Weights of a small GPT-style language model, trained from scratch on English Wikipedia.
Training: a variant of Muon for these matrices, 596M tokens, 9096 steps.
MLP neurons of a small language model. Each row is named by its layer, matrix (up: input weights) and neuron, and shows model dimensions 336-431. Each number is 50 + 15 x the weight over its row's rms, rounded and kept within 0 to 99.
Before each neuron's rows, "fires after" lists the tokens most often just before its 100 highest values on Wikipedia text that the model never trained on. A number after a token or word is its count.

fires after: " the" 56, " (h" 10, " The" 6
L2.up2701:67 56 34 59 55 21 31 66 69 44 45 38 34 37 80 54 27 60 39 53 38 59 49 59 23 50 31 66 54 26 59 62 60 44 56 55 25 24 82 31 55 60 86 59 63 64 61 62 32 46 75 38 27 30 56 59 44 55 65 55 58 18 41 42 54 44 76 45 09 48 64 66 48 58 43 49 48 51 50 56 24 55 43 44 57 54 82 55 52 55 61 55 67 67 25 53

fires after: " |" 44, "|" 7, " the" 5, " daily" 4, "-" 4, " L" 4
L2.up296:48 48 41 33 50 52 70 68 39 54 38 28 25 34 45 67 52 33 73 66 27 56 57 73 55 20 54 45 75 42 75 46 60 62 57 55 55 61 58 40 26 48 59 87 52 52 34 27 16 57 48 30 48 28 48 55 56 49 44 63 64 39 56 58 36 42 69 68 48 57 47 44 66 60 63 41 48 48 50 52 59 72 46 14 28 50 36 68 59 53 39 39 60 59 60 41

fires after: " the" 39, " his" 7, " this" 5, " its" 4
L2.up1611:25 50 21 68 65 37 38 49 16 55 54 57 63 28 49 41 47 38 47 31 42 58 61 54 44 81 34 43 73 54 43 74 61 68 29 38 47 43 45 50 54 63 61 42 55 49 51 36 47 74 55 71 53 34 26 76 73 30 64 42 47 21 44 35 47 60 53 51 81 46 59 68 34 51 50 67 64 16 66 57 44 26 66 58 55 41 57 52 73 44 53 45 32 61 67 51

fires after: "\n" 45, " " 9, " p.m." 4, "–21" 4, " |" 4
L2.up2609:48 48 29 34 58 59 44 64 24 58 70 27 64 62 39 63 64 60 65 29 40 57 48 56 62 42 50 65 37 72 44 69 68 33 47 67 45 27 60 20 41 52 64 41 40 65 84 42 42 65 51 46 72 51 35 30 60 70 45 33 52 65 47 48 47 45 48 52 65 38 72 65 43 41 65 50 57 27 35 58 40 40 55 39 80 49 67 48 66 44 54 66 54 42 37 36

fires after: " " 60, " votes" 11, " Total" 4
L2.up430:38 57 44 46 41 41 55 50 71 48 55 61 77 38 69 41 61 31 29 52 52 66 45 46 47 46 42 62 28 55 41 51 40 45 62 57 33 48 66 53 57 49 40 76 73 49 46 42 44 69 57 56 30 67 34 59 49 48 46 48 22 46 48 66 45 53 71 41 79 42 31 64 31 42 48 78 46 75 97 60 32 04 50 47 48 58 40 50 33 33 49 37 53 48 70 61

fires after: "\n" 56, " State" 4, " the" 4
L2.up186:53 54 52 55 42 35 33 35 39 62 43 61 28 56 64 56 46 33 31 77 50 54 56 53 63 42 31 79 42 43 49 49 58 67 62 61 34 39 72 47 68 33 42 65 67 66 41 49 69 59 58 58 38 43 65 36 37 23 57 61 35 45 52 82 74 43 51 76 31 28 43 67 34 59 40 65 48 65 54 43 64 36 55 40 49 46 58 69 66 12 85 43 41 72 43 29

fires after: " the" 29, " a" 14, "less" 4, " his" 4
L2.up415:44 52 37 51 51 52 34 56 61 62 28 50 52 62 69 25 35 33 62 37 47 48 68 47 65 58 63 31 15 54 62 31 61 45 39 49 20 53 48 66 45 77 46 71 56 40 65 43 64 35 57 45 71 44 40 55 38 32 27 59 50 44 29 67 58 44 49 49 25 61 22 49 80 48 30 41 49 51 54 42 52 58 74 66 41 53 58 61 44 43 65 42 30 65 55 44

fires after: " and" 51, " New" 4
L2.up1561:58 49 41 20 48 00 58 42 81 37 44 53 39 64 21 44 25 45 63 49 19 63 43 55 32 44 54 44 28 53 20 46 73 57 64 58 93 47 45 62 66 62 67 54 29 38 49 28 53 19 43 42 43 53 47 54 59 72 42 61 48 46 50 41 27 60 72 52 49 69 61 64 35 49 41 28 51 20 60 25 74 51 49 49 47 70 64 32 68 57 72 38 59 51 36 43

fires after: " |" 42, "\n" 13, " —" 10
L2.up945:55 21 37 34 41 65 43 52 80 22 46 69 74 32 41 63 34 44 43 46 43 33 56 44 50 23 47 34 45 33 83 35 65 48 31 81 69 49 64 63 59 34 63 35 42 78 57 54 62 66 47 40 34 51 60 57 51 65 50 67 14 64 52 72 35 58 68 40 50 79 65 58 42 27 77 58 43 46 40 85 61 65 61 64 46 67 46 48 34 68 46 36 66 60 45 95

fires after: " —" 18, ".0" 11, " " 10, " 0" 6, " |" 5, "+0" 5
L2.up1116:44 45 49 27 56 49 48 68 75 25 72 56 46 67 69 64 35 55 43 77 45 78 59 56 41 44 50 57 01 58 76 68 49 29 56 42 56 46 51 38 61 54 80 53 76 70 30 75 64 39 58 43 17 57 49 06 29 40 66 58 71 61 46 41 51 46 80 48 42 67 59 90 39 43 47 33 40 59 88 34 31 40 64 41 54 49 84 51 42 31 51 56 61 39 54 46

fires after: "\n" 79, " |" 9, " " 6
L2.up1259:46 69 55 35 58 29 56 55 48 46 23 57 83 76 50 38 32 41 58 55 48 63 40 53 36 61 75 46 64 34 28 70 53 38 59 71 32 38 64 86 73 51 45 41 55 42 78 68 56 56 59 60 52 73 46 49 70 55 66 44 34 45 89 52 51 49 39 29 51 44 47 79 42 65 43 58 50 57 54 46 44 15 39 51 55 84 45 37 32 62 67 18 59 62 56 63

fires after: " |" 43, " 0" 15, " 1" 4
L2.up1594:53 59 57 31 37 55 44 40 64 33 60 33 21 63 53 44 44 61 38 53 48 62 44 43 46 69 50 73 38 49 73 45 33 36 44 48 70 48 40 31 58 33 76 45 57 41 60 30 71 27 43 63 25 44 65 82 50 31 42 58 44 67 31 68 36 32 28 59 59 64 52 50 50 43 52 31 65 45 71 52 76 54 41 66 48 23 45 55 59 54 68 37 68 56 33 47

fires after: " " 29, " |" 20, " 0" 19, " 100.00%" 4
L2.up2289:56 32 30 37 60 71 48 47 48 40 73 62 43 36 32 45 51 52 55 54 33 58 46 43 50 38 21 72 35 46 51 48 41 61 40 56 56 51 47 35 55 65 41 52 50 51 58 36 57 36 49 54 44 62 63 38 44 36 63 58 54 62 66 45 42 46 52 46 21 61 55 48 46 74 36 35 62 31 47 40 62 43 44 66 19 48 66 34 44 39 43 52 52 59 43 50

fires after: " |" 46, "•" 9, " ^{" 4
L2.up3015:30 41 63 51 51 68 36 67 55 27 49 45 45 55 34 72 41 47 70 41 63 70 26 37 82 52 42 42 47 46 30 68 87 66 57 59 41 76 69 48 55 42 46 16 47 57 11 51 64 55 44 61 42 41 25 72 56 46 64 38 64 40 69 62 50 50 62 50 79 54 59 53 68 53 48 53 16 37 75 62 36 57 27 53 50 62 42 41 52 45 57 37 65 51 25 57

fires after: " the" 47, " in" 27, " at" 8, " of" 5, " The" 4
L2.up59:26 64 71 61 31 43 34 36 40 47 58 36 39 28 49 46 45 62 68 47 70 85 39 64 44 30 69 57 25 52 47 60 33 55 46 30 60 59 74 50 56 29 45 64 35 37 75 42 43 37 31 65 41 47 62 21 50 52 50 36 32 37 56 65 42 47 53 54 90 37 52 23 70 46 47 50 57 50 75 61 66 69 03 49 46 35 67 69 54 34 50 47 40 58 36 58

fires after: " |" 76, "-" 4
L2.up738:65 46 51 60 35 37 81 47 67 58 63 37 32 66 59 43 65 46 63 63 52 39 45 39 46 66 30 46 69 90 53 47 36 38 42 50 59 44 74 30 62 49 48 63 45 66 43 27 82 32 69 52 49 49 49 76 58 42 48 56 50 43 56 50 79 64 56 64 71 75 73 64 65 67 58 46 40 48 39 70 50 64 40 33 58 30 61 50 70 59 66 43 73 65 57 36

fires after: " the" 53, " a" 8, " The" 6, " an" 4
L2.up1553:79 28 48 49 85 60 49 74 34 55 45 67 37 35 59 36 37 40 41 22 44 32 35 34 62 78 57 53 60 32 67 45 46 67 54 52 55 56 55 41 62 66 43 22 43 57 68 43 29 33 47 63 80 48 60 73 62 53 50 64 79 36 43 55 57 21 81 76 44 44 44 48 53 55 24 45 52 29 69 89 47 56 61 56 19 59 57 49 60 45 42 47 46 35 47 09

fires after: "\n" 56, "." 6, " (age" 5, " |" 5
L2.up2777:71 78 50 43 45 29 57 18 36 49 52 37 33 56 59 53 67 69 65 33 31 53 75 39 55 51 70 83 60 70 46 58 58 48 34 72 52 71 50 55 43 65 37 35 55 52 35 45 51 31 56 19 44 68 14 44 49 42 51 36 71 39 52 52 19 30 49 68 46 49 77 50 53 45 56 49 36 43 11 53 53 26 43 40 32 31 69 80 64 36 45 42 57 51 29 61

fires after: " the" 50, " The" 12, " a" 8, " and" 4
L2.up2158:40 61 62 35 46 51 10 59 60 59 54 42 47 24 57 34 81 38 85 33 43 56 49 57 38 38 54 51 67 55 36 21 33 55 51 60 60 33 33 74 59 58 51 64 63 54 54 38 38 29 41 44 62 51 39 62 19 76 55 46 56 52 43 54 45 37 54 57 55 53 40 36 59 71 42 72 54 41 52 66 42 40 42 71 32 49 43 62 64 53 61 45 58 53 81 49

fires after: "\n" 61, "|" 4
L2.up1971:57 49 39 23 50 72 49 50 24 26 45 35 51 39 54 58 48 33 50 61 43 29 54 51 43 47 60 51 47 50 55 47 55 58 59 56 17 60 50 52 30 37 24 49 52 33 54 70 57 51 45 60 52 35 23 81 59 24 46 65 66 43 41 66 39 48 47 51 56 58 35 44 44 52 54 56 57 45 43 61 36 55 45 27 38 57 59 30 45 25 62 63 48 30 71 59

fires after: " |" 31, "|" 28, " Tier" 4
L2.up2350:41 77 53 44 51 36 70 51 45 99 34 48 18 71 67 35 56 42 53 33 30 61 37 55 51 53 68 20 64 62 54 53 58 77 36 51 37 56 16 43 58 53 55 64 33 80 44 55 67 50 50 44 47 34 30 32 47 63 30 29 35 42 65 63 41 73 65 56 30 71 36 54 71 35 61 69 65 82 52 67 60 45 83 17 29 56 78 79 67 62 64 54 41 59 54 73

fires after: " was" 45, " first" 9, " were" 7
L2.up2265:35 44 37 28 58 67 37 51 52 33 50 50 33 56 61 41 17 33 74 69 47 40 67 64 32 29 69 44 46 45 45 67 45 43 66 36 41 47 58 68 47 55 43 65 49 58 43 48 75 27 44 61 63 43 40 79 28 47 60 53 67 67 39 79 66 30 29 35 60 54 57 45 68 74 63 83 43 66 50 49 48 63 76 56 33 72 46 45 32 43 42 80 63 62 52 48

fires after: " the" 52, " this" 8, " same" 4, " following" 4
L2.up525:65 70 39 58 63 44 34 37 41 37 36 62 38 28 50 22 71 28 43 40 52 52 42 67 43 49 42 52 54 59 42 32 64 56 68 48 39 26 47 68 46 67 38 28 62 44 52 64 57 74 55 65 44 66 73 43 42 74 41 52 13 48 57 51 59 34 51 66 62 45 52 50 46 41 33 70 37 61 90 64 36 47 56 44 49 39 51 60 68 54 43 46 31 46 49 42

fires after: "\n" 50, " |" 12
L2.up3009:48 56 61 62 60 40 54 52 67 69 68 68 43 45 35 41 42 22 29 54 43 35 53 17 59 52 65 57 61 39 47 72 54 18 69 44 61 58 49 36 20 59 50 29 59 55 42 72 72 49 33 47 44 57 71 42 46 41 51 57 41 41 33 70 38 50 26 83 84 48 52 59 44 64 35 64 41 47 63 99 33 58 17 26 23 56 55 43 29 49 43 67 47 53 49 64

fires after: " was" 36, " is" 15, " were" 10, " be" 7, " are" 7, " part" 4
L2.up2943:28 54 39 23 56 62 61 55 44 65 70 54 69 61 50 45 31 38 41 79 62 58 21 45 45 77 55 61 58 37 64 35 41 19 77 28 60 80 41 39 35 60 51 33 48 57 52 56 41 76 71 47 71 45 69 70 55 85 41 24 70 84 53 69 60 29 64 57 40 57 40 32 69 44 58 59 67 57 31 64 60 26 70 49 39 86 57 59 65 14 58 55 80 78 49 43

fires after: "\n" 27, " Party" 16, " (°F)" 5, ")" 4
L2.up1610:26 61 72 09 59 73 46 37 56 45 36 59 84 25 49 63 50 43 12 41 61 62 50 34 67 40 53 60 54 63 47 40 50 48 61 63 67 12 69 55 66 32 18 37 52 70 50 42 42 48 78 56 51 52 22 56 65 64 67 48 31 36 61 30 62 38 23 43 26 58 33 49 99 58 39 64 39 64 32 45 44 53 56 59 42 58 50 45 54 44 74 31 38 41 44 30

fires after: " the" 31, " The" 15, ";" 6, "The" 6
L2.up2307:39 56 75 64 31 31 52 59 63 63 74 43 48 31 51 64 64 69 26 31 69 63 52 36 70 30 58 82 25 60 39 39 42 62 58 16 59 30 42 32 49 48 47 44 61 42 57 43 61 32 58 34 50 51 64 53 73 24 38 47 58 43 55 51 40 65 45 59 29 42 64 33 55 63 70 33 38 32 46 22 56 39 54 60 37 53 53 60 40 65 43 84 52 37 34 67

fires after: " |" 37, ".0" 8, " 0" 6, " 1" 5
L2.up2076:29 75 54 67 45 55 42 53 64 36 69 56 69 53 51 53 29 44 42 52 41 61 55 35 65 51 36 40 01 74 53 49 49 43 31 47 58 54 79 40 36 39 55 50 52 54 26 15 74 39 31 60 43 22 68 41 55 33 60 74 37 48 51 50 78 44 49 62 66 40 73 77 31 44 52 43 64 60 66 42 35 63 66 44 42 61 56 35 38 43 61 26 51 53 42 36

fires after: " was" 22, " is" 18, " |" 6, " been" 5, " has" 5
L2.up1834:35 41 51 40 56 55 77 78 56 48 36 51 37 31 69 81 49 33 60 83 48 29 55 46 62 96 61 52 27 81 40 71 35 48 60 52 22 55 72 56 54 52 40 68 52 72 55 60 65 68 48 77 74 47 27 77 37 26 43 48 27 56 50 40 51 49 63 66 40 72 88 60 26 52 41 59 35 54 57 43 66 23 46 48 45 49 35 50 43 21 56 66 70 59 62 53

fires after: " |" 35, "|" 16, "\n" 11, "==" 9, "-" 7
L2.up383:41 48 74 56 44 34 22 35 44 54 33 38 69 72 56 74 48 54 53 54 46 56 56 58 34 32 52 43 67 99 35 45 56 32 41 80 09 83 62 51 51 39 34 76 32 70 55 71 47 75 44 60 26 57 90 51 49 36 52 89 82 45 41 41 39 48 50 55 46 74 71 45 30 68 36 65 55 56 45 54 50 59 68 58 41 62 45 28 69 31 36 44 68 41 55 68

fires after: "\n" 68, " Party" 15, " number" 4
L2.up243:55 54 70 37 80 54 62 49 43 45 34 67 41 34 44 62 73 36 51 58 96 63 41 50 44 26 27 64 77 51 20 57 46 59 35 68 63 54 28 56 55 28 54 62 65 58 48 39 68 40 64 60 30 78 51 53 66 30 25 41 40 40 63 48 42 42 72 43 44 47 27 55 36 48 40 53 32 52 31 50 39 58 55 45 64 32 42 48 60 62 70 28 38 45 45 54

fires after: " was" 37, " were" 12, " been" 8
L2.up278:42 50 55 67 45 65 32 63 41 61 68 32 45 72 51 38 36 76 80 38 62 14 22 55 56 80 62 33 37 61 61 83 13 58 45 76 39 62 54 69 69 21 63 52 39 71 26 53 49 48 54 46 61 33 16 72 57 55 66 45 49 47 45 67 46 26 32 45 41 54 37 54 36 55 51 64 46 67 55 48 40 43 57 38 37 76 50 39 69 78 23 77 32 43 52 55

fires after: " the" 30, " that" 13, " |" 9, " its" 4, " their" 4, "," 4
L2.up968:33 74 60 69 40 37 65 47 71 65 39 59 69 44 51 77 39 29 54 64 42 32 64 49 53 31 41 45 62 31 85 83 68 76 55 25 32 57 70 45 44 77 59 51 65 40 36 50 53 43 62 71 34 09 42 20 68 50 60 48 67 62 56 66 30 48 49 62 34 46 66 59 80 45 60 20 51 22 45 61 40 49 65 48 48 50 58 23 59 52 30 50 48 55 70 52

fires after: " 0" 18, " DF" 12, " Apps" 8, " p.m." 7, " " 7
L2.up849:45 49 66 50 58 63 34 70 51 52 66 48 28 59 54 55 45 50 27 30 45 48 44 43 17 11 32 60 46 70 67 54 61 64 48 66 44 69 61 57 48 41 61 32 65 70 71 23 47 45 42 45 47 45 78 55 87 61 52 40 44 52 53 66 41 30 35 51 65 82 68 35 38 34 45 36 66 60 38 47 40 33 51 63 50 53 37 54 45 40 12 48 52 63 55 68

fires after: " the" 18, " is" 9, " not" 8, " a" 8, " first" 4, " was" 4
L2.up143:65 43 54 36 53 69 47 57 70 50 52 48 44 43 57 28 36 28 59 47 35 77 69 53 47 39 42 81 47 45 58 35 20 49 75 50 73 28 71 56 52 66 43 69 36 52 41 53 51 54 56 73 74 58 53 47 86 60 36 46 69 67 62 51 54 42 50 63 49 53 36 42 68 70 44 44 36 34 68 62 33 43 27 42 40 65 47 42 83 52 41 31 37 27 44 47

fires after: " |" 43, " —" 19, ".0" 9, " " 6, " .3" 4
L2.up2945:38 32 33 83 22 71 21 71 42 60 44 21 67 39 32 42 48 49 41 50 47 62 44 18 57 51 40 60 47 65 47 84 68 43 53 64 35 51 56 49 65 51 75 44 40 46 39 27 62 74 22 70 53 31 52 23 54 53 76 49 68 54 49 48 61 45 54 51 42 47 57 59 30 43 55 65 62 40 70 51 33 54 36 38 40 40 75 52 37 79 40 63 59 50 59 31

fires after: " —" 17, " 0" 11, " " 9, ".0" 8, " |" 6, "+0" 6
L2.up2434:44 71 43 71 09 67 63 40 48 55 55 60 47 58 81 59 33 54 61 45 51 25 42 34 50 75 43 54 38 55 56 53 60 58 36 56 22 46 49 30 66 61 62 62 49 11 66 51 92 70 68 47 55 46 69 52 64 33 42 72 52 29 28 58 16 35 80 29 37 58 77 40 31 48 72 55 53 60 47 54 21 47 32 58 51 34 69 63 49 45 36 41 69 59 63 37

fires after: " Party" 18, "|" 16, " votes" 13, " Year" 5, " " 5
L2.up1185:42 89 46 48 59 65 33 38 36 43 67 44 35 74 47 61 62 38 37 29 77 42 32 60 38 78 54 57 63 60 37 57 37 62 35 56 46 62 47 72 39 67 37 60 46 44 20 45 45 64 60 75 65 90 35 34 58 51 33 73 43 39 53 65 55 84 69 64 49 43 64 25 33 44 41 53 36 52 11 44 57 66 57 58 77 43 61 49 59 35 44 51 43 40 46 40

fires after: "\n" 74
L2.up2703:42 53 61 52 49 53 61 37 47 65 57 43 50 62 32 49 43 71 31 59 32 32 48 46 43 60 31 54 72 73 23 56 46 11 45 52 57 50 38 62 59 64 29 67 45 66 53 36 59 43 39 55 32 44 58 19 52 27 28 58 46 52 56 50 57 45 60 57 46 39 47 45 52 51 52 26 37 42 47 63 40 00 35 64 47 49 34 66 48 44 56 27 55 67 40 64

fires after: "\n" 45, " " 20, "|" 13, " |" 7, " 28" 4, " 27" 4
L2.up287:58 64 49 29 65 62 63 42 60 60 47 75 63 46 34 71 60 44 56 47 60 42 49 48 32 33 59 78 67 36 54 39 49 44 43 34 50 52 63 36 40 32 52 42 52 61 79 43 69 44 32 50 67 53 65 67 52 61 53 38 57 55 68 50 29 65 52 38 66 49 51 55 55 33 59 60 60 62 41 45 46 66 39 50 27 28 49 41 54 34 46 36 41 36 69 14

fires after: " |" 45, "-" 7
L2.up57:52 62 32 59 57 51 39 54 71 36 48 40 46 44 26 34 42 42 52 41 56 49 21 52 51 56 79 37 49 72 67 24 32 47 14 76 65 42 47 52 12 54 27 42 29 50 63 37 71 46 25 26 34 16 53 52 31 52 44 38 10 40 74 75 61 45 53 57 31 58 51 80 48 54 48 57 57 48 42 66 36 39 56 55 30 39 48 58 64 49 37 31 39 44 71 59

fires after: " the" 71, " The" 15, "The" 6
L2.up3039:56 47 35 61 54 63 43 54 49 45 40 77 51 44 71 68 32 48 39 30 67 49 56 33 50 33 65 78 46 57 50 39 64 49 71 65 32 63 41 33 41 59 48 89 53 46 58 69 51 60 24 57 66 37 32 39 63 38 21 44 73 37 54 43 57 49 57 75 39 60 58 47 86 22 42 61 58 47 78 41 30 30 59 42 41 43 44 65 52 46 41 61 27 27 25 46

fires after: "\n" 45, "|" 11, "-" 7
L2.up2482:68 57 58 36 55 35 29 57 76 41 61 40 40 41 41 30 47 72 53 39 44 64 36 47 64 37 54 43 55 45 49 68 47 44 52 70 60 34 74 43 76 70 79 40 63 63 49 66 49 59 52 49 32 81 23 65 58 65 44 33 35 37 90 45 37 41 20 33 28 45 60 61 61 46 48 66 38 45 40 65 62 64 25 53 60 61 49 46 35 39 45 50 62 39 45 20

fires after: "\n" 57, "/" 5, "===" 5, " (" 4
L2.up8:35 54 30 40 55 49 53 49 42 53 58 64 31 37 70 29 49 22 83 71 30 62 72 42 57 35 35 44 29 76 47 55 40 36 73 81 47 36 32 58 43 70 83 70 37 42 69 57 46 89 36 68 59 45 66 43 63 54 49 72 43 33 44 76 46 57 63 47 52 40 40 49 32 66 45 32 46 69 40 43 52 63 56 43 72 24 63 32 58 57 64 57 56 67 69 16

fires after: "\n" 54, " |" 19
L2.up2725:67 63 83 38 60 57 58 47 36 55 67 68 16 62 67 49 55 40 66 62 37 63 29 19 30 58 52 52 81 61 21 27 66 50 41 37 52 50 61 34 50 60 47 64 67 62 42 50 65 31 40 34 17 56 49 49 34 38 54 64 53 62 42 59 49 42 51 38 78 47 39 58 73 78 41 40 52 47 53 45 31 36 17 55 54 54 66 37 33 25 38 66 35 75 59 80

fires after: " as" 21, ":" 14, "\n" 7, " that" 6, "As" 6, " As" 5
L2.up940:26 52 38 37 47 63 49 58 35 31 34 61 57 52 41 40 34 74 24 54 81 49 59 57 71 39 48 71 64 58 52 55 43 32 62 47 54 79 67 37 35 75 58 42 74 47 63 46 60 29 41 42 50 48 59 39 31 42 78 40 50 38 61 40 67 26 56 49 51 42 36 58 44 51 75 86 51 52 20 23 57 68 40 58 41 40 34 51 21 50 16 40 50 45 76 75

fires after: "\n" 70, "—" 5, "-" 4, "/" 4
L2.up721:54 36 16 35 75 38 58 54 41 47 54 59 62 40 72 22 58 51 82 84 62 61 51 46 49 55 37 54 55 64 76 42 47 18 33 55 60 53 43 63 47 55 63 68 30 36 70 35 73 70 63 67 28 40 48 45 56 40 70 41 61 46 62 37 48 58 61 42 48 45 37 38 36 54 46 79 54 56 58 33 36 56 54 35 46 35 33 62 63 49 60 46 48 56 71 40

fires after: " |" 71, " 2" 12, " one" 4
L2.up2109:36 47 65 51 66 48 70 43 47 28 77 50 37 46 67 45 55 50 34 56 50 60 37 60 63 62 34 53 30 58 49 35 42 51 66 37 74 49 62 14 84 32 64 55 57 56 29 27 63 55 58 65 30 14 57 60 35 40 55 38 61 80 63 75 24 42 50 48 40 52 57 40 59 38 53 20 56 69 80 47 69 46 53 43 48 46 41 41 41 55 64 56 65 42 42 07

fires after: " the" 54, " The" 4
L2.up1512:40 44 46 56 72 42 34 76 51 57 30 57 41 42 59 31 48 49 23 54 75 38 61 61 62 20 69 56 33 34 55 58 60 67 54 49 59 23 29 66 57 49 68 49 73 34 45 33 36 21 94 44 65 40 81 60 17 33 59 44 63 59 68 27 54 59 48 52 40 57 53 39 69 59 55 31 74 40 62 25 56 42 34 29 52 30 70 65 43 41 50 42 51 70 54 77

fires after: "|" 28, " and" 17, " |" 6, " but" 5, " after" 4
L2.up1764:42 76 32 58 57 33 34 60 74 16 77 47 65 17 67 60 46 83 49 61 32 70 22 27 58 39 39 61 30 37 86 63 70 58 37 62 64 53 44 46 63 84 55 45 26 33 88 71 65 37 54 52 56 60 23 48 48 68 67 61 36 44 70 72 41 59 57 65 75 37 59 36 51 58 65 21 76 55 71 47 60 51 39 52 34 55 38 43 49 32 39 64 64 67 56 75

fires after: "\n" 74, " |" 7, "|" 6
L2.up2030:45 48 58 34 52 19 37 65 53 55 58 46 40 47 63 49 45 68 66 41 66 66 49 32 65 45 46 10 52 43 39 39 49 55 42 62 42 69 56 55 80 53 45 84 59 22 48 55 89 55 58 55 33 68 46 68 44 33 62 52 59 37 81 79 24 40 62 44 53 46 77 66 73 66 37 61 44 57 46 63 39 52 38 23 62 42 26 34 43 47 52 50 73 39 67 43

fires after: "\n" 100
L2.up118:59 57 44 50 52 54 48 42 69 59 37 65 79 56 38 33 24 55 54 58 62 61 52 61 58 25 62 48 64 66 58 49 59 37 47 42 20 45 41 41 64 54 31 59 60 26 50 39 11 34 55 54 55 57 51 58 39 32 66 51 36 69 99 59 48 40 49 52 74 48 68 45 59 56 52 72 52 57 61 48 42 56 60 56 49 59 48 45 65 34 42 21 44 54 80 34

fires after: " and" 50
L2.up2302:62 32 51 53 46 78 45 68 50 65 77 84 44 50 62 31 51 73 46 51 47 69 51 48 52 10 27 39 29 51 36 33 53 67 82 39 71 72 58 64 34 77 41 53 50 43 52 49 50 47 46 52 66 37 39 46 58 33 45 65 81 49 53 43 30 44 57 22 60 52 49 57 65 58 39 34 51 48 26 40 66 62 55 55 79 48 47 96 41 29 60 34 14 50 59 50

fires after: "\n" 22, "|" 9, " Party" 9, " Rank" 5, " Pos" 5, " Year" 4
L2.up1141:47 57 56 34 60 55 65 28 51 29 55 68 78 57 64 33 33 41 29 32 40 43 48 45 49 63 78 30 84 63 49 49 51 65 41 60 63 64 43 41 64 66 42 50 55 69 31 65 52 58 67 78 35 73 60 51 51 46 40 32 40 36 62 37 22 53 56 38 63 35 32 52 55 63 53 56 29 68 36 55 35 72 52 60 65 56 33 37 36 69 48 42 35 41 55 54

fires after: " and" 37, " well" 16, " the" 4
L2.up2273:76 19 62 42 48 33 39 51 64 27 57 65 65 51 36 44 36 43 36 44 24 66 53 59 45 46 59 66 46 42 38 51 50 65 74 54 52 51 60 52 52 59 45 72 25 70 41 50 56 26 27 34 41 31 28 31 46 43 51 48 57 32 45 56 65 60 69 65 52 21 39 31 80 72 50 61 55 62 66 22 74 50 89 49 42 47 35 85 44 07 51 45 30 62 62 32

fires after: "\n" 38, " |" 22, "-" 9, "|" 5, " " 5
L2.up514:34 74 72 61 49 34 54 41 80 67 77 25 31 56 64 42 65 35 56 68 31 52 13 54 57 30 79 54 51 39 44 37 49 54 59 65 20 57 37 37 33 48 48 21 32 49 29 49 53 62 53 29 74 35 60 19 34 64 47 63 47 68 47 65 46 51 28 69 65 73 58 52 34 32 61 27 46 21 39 64 51 25 38 18 45 44 54 49 27 41 60 44 49 49 82 70

fires after: " was" 36, " were" 11, " been" 10, " is" 9, " be" 5
L2.up2580:67 46 29 60 46 56 51 65 31 18 68 62 68 63 61 44 51 57 69 38 69 50 32 68 37 75 72 33 52 64 39 51 66 56 38 51 35 55 46 33 56 55 65 77 35 62 79 41 69 43 21 44 43 33 23 42 68 57 51 48 38 35 63 72 36 30 67 59 76 44 57 36 63 59 86 75 26 44 52 46 51 56 57 43 10 75 71 37 60 54 45 54 50 72 46 42

fires after: " the" 43, " of" 10, " first" 8, " this" 4
L2.up1097:51 44 39 41 45 28 72 28 10 32 46 50 48 58 54 48 72 33 58 52 78 20 42 60 58 61 39 58 51 60 91 57 57 66 64 60 72 54 46 29 21 54 57 33 43 48 69 66 37 49 53 59 37 22 34 54 37 38 67 41 25 51 70 27 50 64 66 61 50 42 56 35 26 53 40 54 59 55 85 67 29 69 28 40 00 49 52 31 69 69 70 30 41 60 52 28

fires after: "\n" 46, ":" 12
L2.up2958:26 42 62 12 79 50 62 62 57 72 32 41 81 54 44 46 11 64 42 50 41 34 44 78 48 68 58 16 79 25 57 47 63 43 52 50 38 53 66 61 51 59 53 60 42 40 50 62 42 49 69 49 47 53 26 50 29 42 18 62 66 54 55 42 65 39 57 74 72 22 49 64 52 68 36 73 46 50 62 43 69 20 42 61 53 77 50 21 45 48 73 51 49 62 43 70